From a checkpoint of a small transformer trained on Wikipedia: 14 layers.
MLP neurons of a small language model. Each row is named by its layer, matrix (up: input weights) and neuron, and shows model dimensions 32-95. Each number is 50 + 15 x the weight over its row's rms, rounded and kept within 0 to 99.
After each neuron's rows, "fires after" lists the tokens most often just before its 100 highest values on Wikipedia text that the model never trained on.

L10.up511:43 44 49 76 56 63 40 62 53 66 42 52 55 84 27 36 33 52 34 37 61 33 38 53 40 41 41 41 38 40 40 43 60 59 24 54 31 41 60 65 40 48 74 58 45 39 29 38 56 59 55 47 51 68 54 28 57 67 61 38 42 39 35 56
fires after: " ", "en", "-", " |"

L7.up361:62 57 21 54 36 59 48 35 34 41 16 48 70 52 41 48 73 47 75 48 56 53 65 38 36 63 56 69 23 69 49 62 50 60 54 57 65 44 46 49 00 33 16 71 57 65 49 36 55 42 55 42 24 52 68 30 82 55 47 46 53 47 44 59
fires after: "or", "er", "r", " Nor", "y", "ar"

L5.up357:82 17 57 44 51 37 61 59 36 34 51 58 71 48 28 46 46 50 48 64 80 41 28 47 38 50 67 61 57 79 53 51 41 47 38 67 21 26 46 51 49 37 48 69 74 60 20 52 38 37 59 77 56 41 63 43 46 38 61 28 60 41 46 18
fires after: " ", " in", " a", "in", ","

L2.up668:28 27 44 71 64 71 56 56 81 65 44 30 42 73 41 24 37 34 59 24 32 60 46 57 72 38 23 43 54 64 51 42 43 95 51 65 56 56 48 73 73 69 63 27 55 55 64 39 73 55 25 53 66 49 49 51 56 18 60 60 57 70 55 21
fires after: ",", " Mo", " Re"

L5.up385:59 50 61 26 26 73 72 90 38 61 59 47 60 48 43 41 35 59 37 57 59 69 61 47 52 66 53 48 26 78 68 52 58 59 53 41 44 64 45 35 52 03 38 51 45 59 51 45 30 58 54 48 62 37 29 32 83 65 24 55 84 61 37 49
fires after: "ur", " Lu", "in", " Du", "min"

L5.up471:29 68 29 48 56 67 55 66 31 54 52 49 48 58 39 14 40 62 29 82 50 82 70 52 61 55 56 38 51 53 61 43 48 62 46 37 59 50 68 41 21 40 60 52 49 72 72 51 54 19 43 43 57 46 37 51 39 50 40 33 39 57 71 47
fires after: "hu", " Bro", " 19", "ro", "we", "le"

L3.up662:44 28 44 41 45 51 52 47 27 13 70 50 42 62 61 72 46 52 73 76 74 59 51 72 64 64 47 30 33 48 67 31 33 26 42 33 50 71 56 46 58 21 33 61 48 79 61 51 43 37 55 21 47 37 49 37 33 48 46 55 73 37 67 48
fires after: " K", "va", "w", " st", " include", " North"

L3.up299:64 31 35 39 33 71 53 28 46 58 70 54 52 74 59 38 53 56 40 49 57 49 26 53 50 79 22 43 35 61 51 48 44 55 53 77 49 41 51 46 47 42 51 81 69 40 28 52 30 69 65 23 58 66 52 51 51 63 62 58 48 35 80 49
fires after: " ", " E", "e", "n", "g"

L2.up367:47 40 43 32 25 48 36 26 52 36 65 72 67 48 52 77 54 51 42 58 45 61 39 46 41 57 39 42 26 66 50 73 21 43 58 62 38 56 43 51 30 58 48 78 18 73 57 63 60 41 58 81 25 49 47 68 19 42 56 61 72 59 43 20
fires after: "==", " V", "\n", "S", "C", "A"

L7.up697:48 34 67 60 34 29 37 59 61 71 20 32 79 32 36 74 72 28 49 51 41 54 26 51 62 90 40 54 85 74 36 46 63 58 31 47 60 38 45 27 65 36 40 46 64 55 63 63 53 67 34 47 56 17 60 47 61 49 63 70 56 46 44 67
fires after: " con", " Ne", " La", " F", " f", " Con"

L7.up469:70 22 27 20 43 35 38 33 59 41 48 48 44 30 64 22 43 41 72 53 73 73 32 85 99 77 66 63 55 92 54 46 44 48 38 70 42 66 47 45 47 11 41 62 54 55 47 52 31 35 44 33 49 45 54 64 63 55 54 48 56 42 66 65
fires after: " ", "n", "an", "ran"

L2.up423:58 56 40 32 44 53 63 59 41 39 62 64 54 15 39 69 41 71 84 49 66 34 65 46 67 76 38 48 40 62 71 38 41 53 24 32 71 53 32 50 67 54 66 28 48 75 46 57 36 29 64 58 74 44 31 76 48 47 69 59 45 45 63 24
fires after: " the", " his", " of", "s", " –", "ing"

L2.up274:54 25 11 46 44 78 61 35 54 44 44 51 56 57 58 39 00 51 44 45 29 60 59 54 53 19 49 40 58 59 50 63 60 71 67 72 35 47 33 32 50 41 35 47 56 62 51 36 74 61 31 42 51 61 12 50 61 50 79 58 55 47 31 55
fires after: ".", "s", ","

L2.up427:74 47 62 37 54 49 37 27 38 60 61 69 43 56 41 73 47 20 39 45 67 45 58 53 56 44 50 79 50 61 35 70 65 27 56 47 56 25 28 61 43 61 52 52 56 73 45 19 66 46 47 39 70 48 13 53 37 54 27 37 49 45 57 55
fires after: " W", "W", " V", "B"

L2.up290:46 64 51 38 39 53 62 66 76 51 56 57 29 47 21 36 28 34 47 68 53 42 25 55 74 53 13 46 60 69 70 25 61 27 41 30 55 48 63 35 59 49 17 33 17 65 50 55 28 33 67 44 38 39 41 48 49 29 60 39 59 55 65 25
fires after: " the", ",", " of", "-", " in", "n"

L3.up538:60 37 53 24 54 39 48 32 70 48 62 39 42 42 59 45 66 55 59 28 70 46 39 78 40 48 30 63 68 44 54 45 72 48 58 37 60 78 42 66 43 49 82 39 42 42 67 52 56 36 35 72 71 48 58 71 36 59 52 40 34 35 63 62
fires after: " ", " B", "tt", " ("

L3.up709:61 30 43 38 60 39 51 47 56 53 49 58 63 41 53 46 53 39 56 78 35 26 33 57 40 46 65 51 38 30 41 68 50 46 56 38 69 51 30 59 50 52 48 55 44 39 43 76 54 48 61 64 47 43 24 37 46 48 43 65 29 53 59 55
fires after: " ", " the", " (", "\n", "lan", "s"

L9.up104:52 29 44 69 32 46 57 60 50 58 37 41 57 39 30 39 24 45 26 13 50 17 12 70 27 56 72 30 72 45 42 33 52 33 74 51 70 56 03 42 52 56 29 39 46 52 56 77 53 46 39 54 56 69 63 41 58 48 35 74 28 30 48 48
fires after: " re", " co", " ", " con", " Re"

L3.up289:60 54 49 51 43 39 65 44 31 35 47 40 57 54 53 64 44 39 68 47 77 66 61 68 80 48 54 56 58 42 59 45 43 58 40 55 41 27 84 56 35 31 35 67 26 43 74 30 64 50 54 27 32 29 58 72 42 47 52 52 48 32 41 42
fires after: "va", "w", " V", "mi", "emb", "ce"

L7.up364:53 42 60 56 46 77 34 85 32 54 72 63 48 50 77 56 52 61 77 62 45 38 53 66 76 52 50 44 45 73 67 55 34 59 49 63 35 41 56 46 57 51 67 49 58 33 56 86 44 79 43 51 29 55 49 47 73 56 50 52 56 43 23 39
fires after: "s", " −", "ga", ".", "as", " Ga"

L9.up357:37 50 59 59 56 51 55 70 39 43 42 69 46 68 40 42 45 48 32 52 29 57 30 51 55 59 57 46 50 27 32 39 31 49 26 64 75 38 33 57 28 45 06 60 58 63 39 47 42 77 36 33 78 45 34 70 53 89 66 62 63 43 57 70
fires after: " ", " the", "ri", "li", "ur"

L5.up647:38 50 43 76 52 26 60 68 61 39 40 33 59 24 51 24 43 58 15 48 99 52 37 61 28 42 52 19 61 42 62 43 42 50 57 42 68 63 19 57 23 58 63 29 58 38 39 43 28 59 16 70 47 60 46 58 64 31 32 85 53 48 63 46
fires after: " ", " con", "g"

L2.up289:44 63 55 59 50 68 62 54 49 46 45 55 83 37 61 55 62 11 37 61 57 67 67 34 14 38 24 61 16 80 51 45 52 53 58 68 59 41 59 68 46 50 40 52 68 84 32 47 41 27 57 54 38 54 17 59 31 51 27 84 51 42 44 29
fires after: " C", " K", "w", "C", "A"

L5.up202:38 42 23 67 57 29 62 22 23 50 41 60 55 58 60 28 49 49 38 84 39 53 07 29 43 39 45 42 41 54 69 57 70 73 37 40 36 20 59 58 36 46 37 50 24 61 54 43 46 16 71 64 54 69 51 51 40 55 50 47 51 51 51 51
fires after: "ro", ".", "le", "ly", "e", "ry"

L11.up593:47 54 48 56 47 83 49 45 57 53 43 53 43 43 54 47 60 47 64 58 22 61 48 60 48 53 37 34 62 62 71 27 59 57 32 62 25 27 68 58 56 41 46 53 72 22 26 62 36 49 30 48 54 50 78 36 68 28 51 50 30 70 53 60
fires after: ".", "ri", "go", "s", "cul"

L2.up386:31 38 66 49 60 63 27 46 40 53 39 41 44 43 55 47 56 30 31 44 50 57 49 33 61 48 18 55 13 35 59 45 70 64 37 59 90 41 20 86 31 66 84 54 73 67 27 54 71 56 22 32 33 64 55 44 34 35 45 57 59 62 65 37
fires after: ",", "th", "),", "H"

L5.up124:41 49 56 89 26 45 09 62 42 63 72 53 38 44 43 51 25 54 58 32 62 39 66 51 59 35 63 41 48 43 30 22 61 46 68 48 45 70 71 28 51 48 76 50 82 62 70 42 46 49 79 42 65 51 66 57 45 79 42 47 23 63 59 64
fires after: " p", "-", " Do", "d", " P"

L3.up725:54 23 63 39 56 41 68 51 39 58 54 63 40 49 63 52 63 69 27 66 85 46 37 29 47 52 58 58 43 55 42 47 61 12 46 44 60 54 63 59 19 49 50 59 73 35 17 51 60 25 51 60 28 43 62 56 67 21 61 60 52 21 75 33
fires after: " G", " st", " g", " ", " a"

L5.up353:43 46 61 42 68 39 60 72 57 59 26 59 68 50 62 51 46 77 45 57 76 76 69 55 56 52 37 64 47 23 55 45 53 49 47 57 56 29 37 40 60 34 38 59 42 58 38 52 45 45 38 29 89 09 36 45 56 62 51 51 62 45 59 40
fires after: " the", "/", " ", " The", " g", "-"

L5.up510:52 36 38 54 42 57 63 45 61 39 43 52 68 46 67 50 21 53 56 45 67 21 40 61 34 38 64 55 52 60 44 41 56 39 60 92 70 41 33 48 53 76 63 33 36 41 48 49 53 42 53 65 62 47 51 61 44 54 24 75 26 65 63 83
fires after: " ", " con", "s", " dis", "ul", " Con"

L7.up119:47 39 50 51 45 63 29 62 28 70 55 61 45 53 95 33 27 54 11 38 63 60 46 33 74 46 27 44 41 32 38 48 49 53 38 28 40 31 61 79 48 31 50 70 50 57 49 61 29 55 51 68 45 50 48 27 48 48 65 57 53 48 29 40
fires after: "st", "s", " Sh", " ", "H", "-"

L7.up385:58 60 36 33 70 55 66 54 42 70 54 30 54 52 55 60 27 26 68 50 59 43 35 53 62 48 37 39 39 53 51 53 25 91 48 47 62 55 41 50 37 46 54 49 60 53 54 52 55 49 48 50 93 44 64 44 56 40 52 57 46 36 37 41
fires after: "n", " De", "in", "ne", " Ne", " Re"

L5.up502:36 61 56 69 70 42 19 84 55 65 64 73 56 38 46 56 71 45 44 39 49 68 95 36 50 49 53 41 39 68 44 18 39 51 41 26 44 18 47 42 44 47 30 60 39 40 57 31 29 36 65 44 55 51 39 52 53 49 65 38 56 62 48 63
fires after: "s", "c", "ic", " Car", "ho", "p"

L2.up180:30 66 65 46 61 46 53 82 64 35 36 46 45 56 39 56 29 40 54 59 54 20 69 55 40 69 50 58 63 33 42 59 41 40 34 58 46 49 46 46 36 69 49 38 60 48 54 53 68 36 51 74 52 55 38 20 71 60 55 55 69 36 50 52
fires after: " C", "C", "mb", " c", " He", "c"

L2.up186:42 34 43 44 23 47 69 38 39 69 71 75 45 64 38 46 58 23 45 60 51 44 61 49 45 41 58 57 61 41 63 52 44 30 61 18 64 75 40 44 35 69 47 77 76 48 54 60 66 44 52 42 91 48 32 25 31 54 23 46 68 54 62 73
fires after: " W", " develop", " w", "W", " st"

L7.up543:34 45 47 44 33 72 62 36 35 67 27 66 66 68 52 58 49 46 50 46 48 56 71 66 27 60 53 49 31 55 71 63 46 70 49 64 35 39 76 59 38 49 28 44 50 63 56 49 59 41 53 50 63 86 75 52 29 54 59 60 58 52 42 39
fires after: "par", "ar", "ne", "ur", "or"

L7.up126:59 43 56 52 67 64 33 78 45 36 62 73 67 62 45 27 48 63 42 62 41 71 56 40 47 60 58 24 49 69 30 51 53 49 47 59 42 24 59 54 32 36 26 52 58 40 47 46 44 39 78 40 50 47 20 29 57 76 56 54 49 43 34 54
fires after: "s", " San", "c", "ran", "ro"

L5.up740:67 50 66 27 50 41 39 73 41 63 49 36 51 55 61 99 56 49 61 56 62 73 44 54 53 54 44 41 64 36 43 35 82 50 30 51 42 45 58 52 48 25 28 42 57 63 63 56 82 53 45 46 41 42 79 65 62 50 40 49 36 53 63 47
fires after: " po", " con", " in", " Con", "or", "ne"